Weights of a small transformer language model.
Size: 11 layers, width 768, 6 heads of 128 (1 for keys and values), MLP 2304 SwiGLU, vocabulary 13869, 84.3M parameters.
Training: a variant of Adam for these matrices, 966M tokens.
MLP neurons of a small language model. Each row is named by its layer, matrix (gate and up: input weights) and neuron, and shows model dimensions 432-623. Each number is 500 + 25 x the weight over its row's rms, rounded and kept within 0 to 999. Numbers have three digits each. A neuron's up and down rows have the sign that makes its largest values positive.
After each neuron's rows, "fires after" lists the tokens most often just before its 100 highest values on Wikipedia text that the model never trained on.

L5.gate1547:478533505526482546491471527540519570488507481475543519481524477495481496507527515467492504484456498498482527497524467537533472514516540489524510480502483487431481506465554494478512467502478457510492503445484509522486492516504466504549501524530473493434485523472514524510487499520494486558501518451476479492484483532562434500506505459485493545492486482510504462498501510489547480503488488515463487481512545535531431544498475519503483477504483491470471489461478528452479489441488542458427497548482518476550499517476496513532510481522519527519508540552509520533481477530492506570
L5.up1547:491534486509481517461478525547522530488483480489557523496520489464508523496513519473471456509501495512497516507528492501552488539511502461545509475476522516447465533484502524512500459493463463509455492480480551494471498516452469515477507544559465514446478532501508500536436511533468519528476503480496475507473505546522466504492483487509517491495491492504495475498510487439564517499518476516488481487501554549497470541485521517508517459479488448506471454498446501429512477461463546470448496504450549498522503522496498472538511498543522534522495512515487560550480450511515465531
fires after: " was", " were", " been", " be", " are"

L5.gate1956:514518490517515550478531520548526512502509482521454560478537461498507482518526484496561512541508504531494469547488495507475513536533509474478490481456467495505513481549523517471526478510499482487470532471498488512511507499516507481474462526484509473542505518492508514459493478503513516498526505454511530496518514492516507530514493514442523510528562483511507442527497487511537500521497482462510504425516485546516469508481466438531482500488511463485485522470533501502450497474491483500481511487447489515509514531504520487555510470471466530514487503491528527504481500466489532528
L5.up1956:501488507492499519472543537516511498491502475520445540502505485491495527497508490524538485556527509517502492550488476546488513530526513462465461502460454491514486504556473532499489494490474501508465553485543507502550496511503504478469460528484506469482489551486519527501471469501507522501494499464486542505529543523527517486520490545452475508510547500478513491514489482503537502490473491473507480476517475529518470474475487470492515483483483495490504533482491506504465481467513492544486498481457501495466491551478549503505507461461458523539506521480492513509478507479483508516
fires after: " ", " —", " movie", " New"

L2.gate731:472515541452460454511520485497455518522536538534531514482512486503477520501490480504507501516517468521543484459498476502568486445442514538481505467526487468495524505508506496490511490543490518499478504498523495522526520513485526467464494504500514529525497522503477500491485492505539516496545490505498518483478494513470499499556517512513501494500485490498538453499503504490461497501509513501512521474490474461541524508501512516506462478470512522518506495502508454466510483456476463525521503514536510452503534526512495487533518485508465498482525489519496474476470526533535445482
L2.up731:473533512526487495524487464458489516485449520455500528535514517498480498469481479490522489478521482483500471487485491475481501479490505517498489489495525555511517491467485494484505496471480493443491477566487528500489483492531492499473503454466484503504447522493488472493474488528513508445473519508557468492520509462488482527503493512454419488530510492492497498510508442534508493490493478511500494481497494533472481538497499483464510524489516517444499493492521494501517494510444473511556523501490441504558524514523507479502482504520505478488504466504522507533524486506534483545
fires after: "1", "0", "2", "3"

L5.gate1133:536516500503505519507518501494519546529490547498506490501536503493494499494522515537522490504510489529495463482480473502516508484529539463516492509500506482512490503508535511499497509479501459462473542470507531470456511534484483491516519494479525491497481495495498489493516440500514521512527498459510486511488500544452536513528491481525516489495533521465510487494544519427543527486482472496437492468491493499457573534514452484461529565507546517445457500445502479495515521465528518503490511453481500473536528529534507477482487445504459483508513521484509499468494511463472509509
L5.up1133:532532495545500447434493484496515525520531509500471479498504511550490523481519501517522494496517509475553517495522491452517512533484501506461570498469494511523545556481518536523488520495491503464511471510485522485477513520491493522483529537502494491563519509465456501493506513487529517516504514521490491482531511523458479507505501504453481496501512527549511488490536464509486521533514494515497468497462493514504507520497503476486465504490501506491451478512505461493468480507488434458514478515505487500530482447501468507533479555467483504505519492534496477509476479495510483490
fires after: " |", " one", " according", "|", " According"

L2.gate1083:510509504483509488492465527519474521498498488529477527452442503506521495461520500506521518529533497540503500477471482528543496513497510494484480512458517475464503521477489511498516461463498532544460477484530470496541481529485515479501481475506482465489488441507459535484482518510479466538536507477521506548481523540512475493467554500495494519465516489511546492497508458521495527530489506540480497500463489462507467494517525467529475541465502492556500525543555499506505439503501507478514467484537483507527473472512468469553518461512468490503539539501506466489548514547547493487
L2.up1083:509511529532493505496462507424501558490480502497551458496484504477475470504526541492531535490513473473483501482543456507506569496521469523506498499479538510482455467528491451538536469521489552479489516505496507536492458493511506486544516495464523496495516500484491526519475500522474451470492485480524495456499506511533455513510489480433514522486559469531504492514535490498455509473482520488513522491483498504519473534510518498529493513429527544491549520496518457509482468530525477520494500571507487502518478470506480489504476475478503506463500505495487527515507432482512458519
fires after: "1", "0", "2", "3", "4", "6"

L2.gate470:514527500529524511483517491479532501528511470466487470477520526511542493472548485501489496499491470518472499469463535503458507532515536470473508471497503478525525469496474513529512476451439556457518488463480463501455462486528487527509505490508515458523458486516510469524517527479502494546516499478491511546530488488500503536518470490463456512468539494506480535545478477485483547489527471495482501514505495506477552499474484496506526487486482518505492510461472478512479486509520500460540494562492474520431524469469496527484466471519450479432549511536511481559473516466521554483
L2.up470:535518479478530505461531535478554516534535508507455463502510492535504462472515471453505504457532470504506542478509526524479511520533526489541504483496503496487517514518480532484529465517487524488468491479515555481497469525541501488464512474526491501535484465435505518522523514505532511506557501501506495495483434468491485485501512474504489471527530499490521473501446511502521504450474471498465528521525567502522473507503517495508551494523504520504501525464481465525487517513506503504493492496522471471460527525525495536516492486525502497459470531479483478504513548506482514484
fires after: " "

L5.gate1347:523518511591498512506540547468463480481507476482481475494524502485497454537488493521501552525474496515483464487464513499547483491506518504521481513505512513514462532540506529479528468489502516505478488501508509505507505507518484535529476525520531480526503500479503478488497512522529528507521470475478522486506549509484489531518510496540475538458492514547517469513538542512505481512453484513498481547492517513471484524519492523488507491493436469470464499492547485494492507508482497494510476491511512509494497493465504493505469498493513510513521539516457506494496551473513505454
L5.up1347:526481518516463476530503475486517559522484499512504479518518494502504511488526485529475475519480519501453501539554454481498516548507509483481467488505511476494530520497464491509503469454471491468482547506482521520481525510493508471490548521521489466528460548572480523478479516508523501539463466489513474451487494512490479469490489484521503508533516502478470520507521487487525489502443465443476463475527497502548488515521504536474449499494464452473471493513461482466484532507517471514461492509484460545467487512521520485480485567483475518494481505495470504487492507489510522517
fires after: " (", " ", " is", " was"

L5.gate549:499506492445478465509478529518522537486506529498454497544498473526441520517473491487480484464497504517547462496501516492445511508529516525461517529476483497528454541479495468480508494521497476514503492529522488519470504474517476488495516519512490430508522497495462497491560469520469534550526513472511478532494495482547517519523485484496511505501508569533534505549518499479528523446487527515496503507534492510492519513503510484506489505494491475479492474511493491461478563453469561516506515514509547517519518472533493502507506515506499532475452497516553527484522496502445458456
L5.up549:502469502489484496532469481485498523497500451527506539444483516485500507485540477484488498529513512502510456531464508504526525505478463484517506518481542487512524497491479524543519494511477521464512512481465498544493494517462517467453480479522550519517512514509506480493468482478525485478499485534478494526525521527481507495476500498481537463494540454493521485474522459509527498524534473472486467549491490490502520517499514459552500479495486488521457524492499498503529471542534479461543468547478533551474469482510519518495491539533449502546499485476435493486500464521496519527
fires after: " |", "==", " a"

L2.gate185:496467464512503526463491489485495506535539502498508505508512538481514500444508479560526514525488529513478481430526477487499501525461518475510461507476518480520531512501486462480494516525484494495471517523472530535514515531467523480493533486556523519464499519497481478516526515496473491546504487524478493475492519495491483504540441457522467542498451484502514471529474488503433511453472454505534506487522543501440472548495476465480516492464469504472504513500503470536482529536482492531540482517472464486457479505493547504493484490493491488531466486458469506480460532452462491496
L2.up185:506540504480505534503458489470523524515507451515433492497458498535492465491477482486485486466514512543476526530477488504523494526499462520461498502485503519496519480538460495480515520488475523514491492518468482539522521501530518535469556557541511514534503525501545527454451506526453517492454489515501498494530501539507515465512497508509467464510475491479494466521449513507541506508514494516489522535544511522495522513512490484541503497477475523513458482475543543505500521530475490461549481486506525447479530517502472542528508486518539522493479490487485451532498518516496518532
fires after: " ", "."

L2.gate911:510501492486530511535527521483491492536485522459495504539491504457469494454483475478500515456463482491544556525503540470544476523508542460534487557494525481549502468529523533481482495490474526527472491514503543548521511486456512509517518439500519492507512502518505456471470489476479504525499490581472530459567482455538448509541565493469483542441486470500453476496485488508477482530553472507528465483505511556528496479496510520516490462469436506485526489478472462555486483543466462532515467507488521464500499477493495473518516479526517522489525484533487501452486546469486555528
L2.up911:494530548453477498509473491517447495484466489499507467525483531538488505484524482494513505495482505443502493481489509488467492478475508469501543550530497530513499471529492503544551548475476468449532458503487484500500461512506474524510531533516509518493540497476499464458504493482485499514479500511506527477543524550468497483501471489453509497502490490522495528505482459487518494527474531490542506498515520532467505491472493508528499513513508501508510459443503510520519497531484526499490521516491543514505481467499494510498501494469476500495484517534509523462489537502486444474
fires after: ",", " in", " to", " Bas"

L5.gate495:523470508503486537558520482507555503501497506517505497544514496520481513476547509511492472499519496481507494525467504530519553510539519485496498478534551520498534471516595470491498490517494458531485494511501501498534503550511485534537491491561442541473494535503492462460504479499525482511509498434522476515506455441528492533539547506508540523502491458520465467491485470504462516516460482526536520480548505481489515468481500504488509493509481515514499487466539493521483553502501478499546526463521478493481483554519516522473518523488516478507487504492466542502446484505492515519
L5.up495:492446520552472539529515492533503518500500498535499518519487509479517471465482546491467509496513536506499476481521536517537507444488529536455488495477497521513504488462521485550451504511523491489495503541496511475517524503529496521490541494526488544487505481526476524514491466500471471535504479445517520482466506490508538530478536527506508522492494495485450520463486531504506506459541455487498507517509508513534508415506510522539465450510529514513568507543477486521503562515533520471535477511507485521481493501541515513488515498504545494516553461478502511479496505489492542487
fires after: " ", "–", " ("

L5.gate2181:490516509511497493481501492484523467529484498499483530491516499511469473501470493520536492488483472506543499547472501511486520519499517493532521536488484531492520511505485555488500516508523475491534531517493505499460517461522497506499477481491525489492509516495466454508519551482523511511478534523502521448453490490462491486468479473483503530520458530511503483505485494510513506475504477487523462452484511525477483542489514479498503481475483439516507528456538484505525460486511463547543516489503476440482503504494520495512466483472514504490493494487505443505474503478526506533
L5.up2181:485471491498500494500476483564489490498491474519476502464467496494473509490514529507504528534498518524537499467515530480494518468467505525478473544478496489483507467527472493525518481494494472592462454503497475468511490499482514548515526516464524491542498497477490509483493439533520464483484506505498500511551469492494533445512469484507501485505523510531473501481501535490483512495528473527470473521518485504492471529529551523494460497464501478515511512495517494538503521491483538537493445493513548487489530477459522520506511461508538488456483442481474527507474474477536499489
fires after: " ", " m", " in", " to", " for"

L5.gate1895:485527511517478535502512504453470498470500504533468504504485459495503530513563554503467490490501500500506506521504502464493486524511494488526505502495500510468438505494538490524502449489472440515498496452526525489513538504469501484487486532484458504496487490519495498482540475484528516447521493509495475501528512501461462493502551481450506499467502519519539496482501521516551461566511499519449496541528480474503513550470503494513466463531470487501491460490471510495476528457544484449484482526490514490510522493521501471523473488516523521498475498494513535482492496491497478521
L5.up1895:461502481528515512540500477514479484518485525481500532499493500485483449524498464501517500530500502514490533499471498525514505512531493509461491488517483499524490516542503456526554500509502534487512543494507491565514457486449479447491503479533528517468492462497517481515467468472519481492501498535476493530497485478495551499527466510485510443493490459501487510535510499514476488524474509491508475488445515530496479521498507450478498517506524478535513479473477508530567502484468449498542436494504547462493514491497509517510488497489500456499486486521508495472484504475510459461
fires after: " was", " were", " is", " are"

L5.gate1020:531451481512503490467535485479482483501536475486497495478517506491494487505501501511536500538488501534491478493503505492481453486539478513489494498495488489547497530480533501485532494477472542487476489528510485525488499504524548491520500532487489515499541530540480472522518520504474528474526490469553487500497507464537493537478508488514474516494504524505511453503482472514493516471497487507506530494506518545516509508441475505499502491491468515490491488459512499462475516473507500536454485515496499495497537485513528521516512484477490500489456510500476508520456463479497499485
L5.up1020:435459524492541482481502493556493512530502493460474508524513476467483424493537521473538498530542497476522456503547510496458507512517472490496496511494504500495540529475507523513520538495512451502537530519518537497463455523492513528500526474503528502468478522522535523520503423501519472485482539494506517471486491537528496500486491514458542480470479512501491508482463512499480480505502474527453517472525519535526494453498491516510487543509515492500466530484500498518506478520443473478490489498506461485508512496522536479474483498499498514536487487512474485476535518484534476538
fires after: " ", "-", "–"

L5.gate1868:470508516502493473461505518459513516540484460502538514447527441469442536541509499483523513522476547502456506520506481449541473550509534478424533513524529467488547505473537534554532453475463505489529567477500477487494538525508522499512474485513508467498503491472506524497497511503515458521477502475471493461496482508563486465464482480489487494534508544521483501459535490408495487541481466485499503479501513517501494471548508479522533531507475474489510480471480467502534497503486521525495457520452496492502469540488521525508484490494511485541522470529487497462482505500508509510
L5.up1868:457466485496504508501478507485500496488495518453514478482462496492530503461536496469448507483486528520461541497485536476510451497533554466521451502527487538485477492550504494527489489488506521524463517518498508453486495496495482471514477533508509513485473527578497474498539531511483463513506465490500431498493487499478512496470515507536515505502471499468465493477519463546545512538500516503501525478486502467491504523489496483469457491481514504515469507444471446500499536491472492506518481594510486492530510515545484472494507476524509512500481471470460521467473496479519529491
fires after: " was", " be", " were", " been", " is", " are"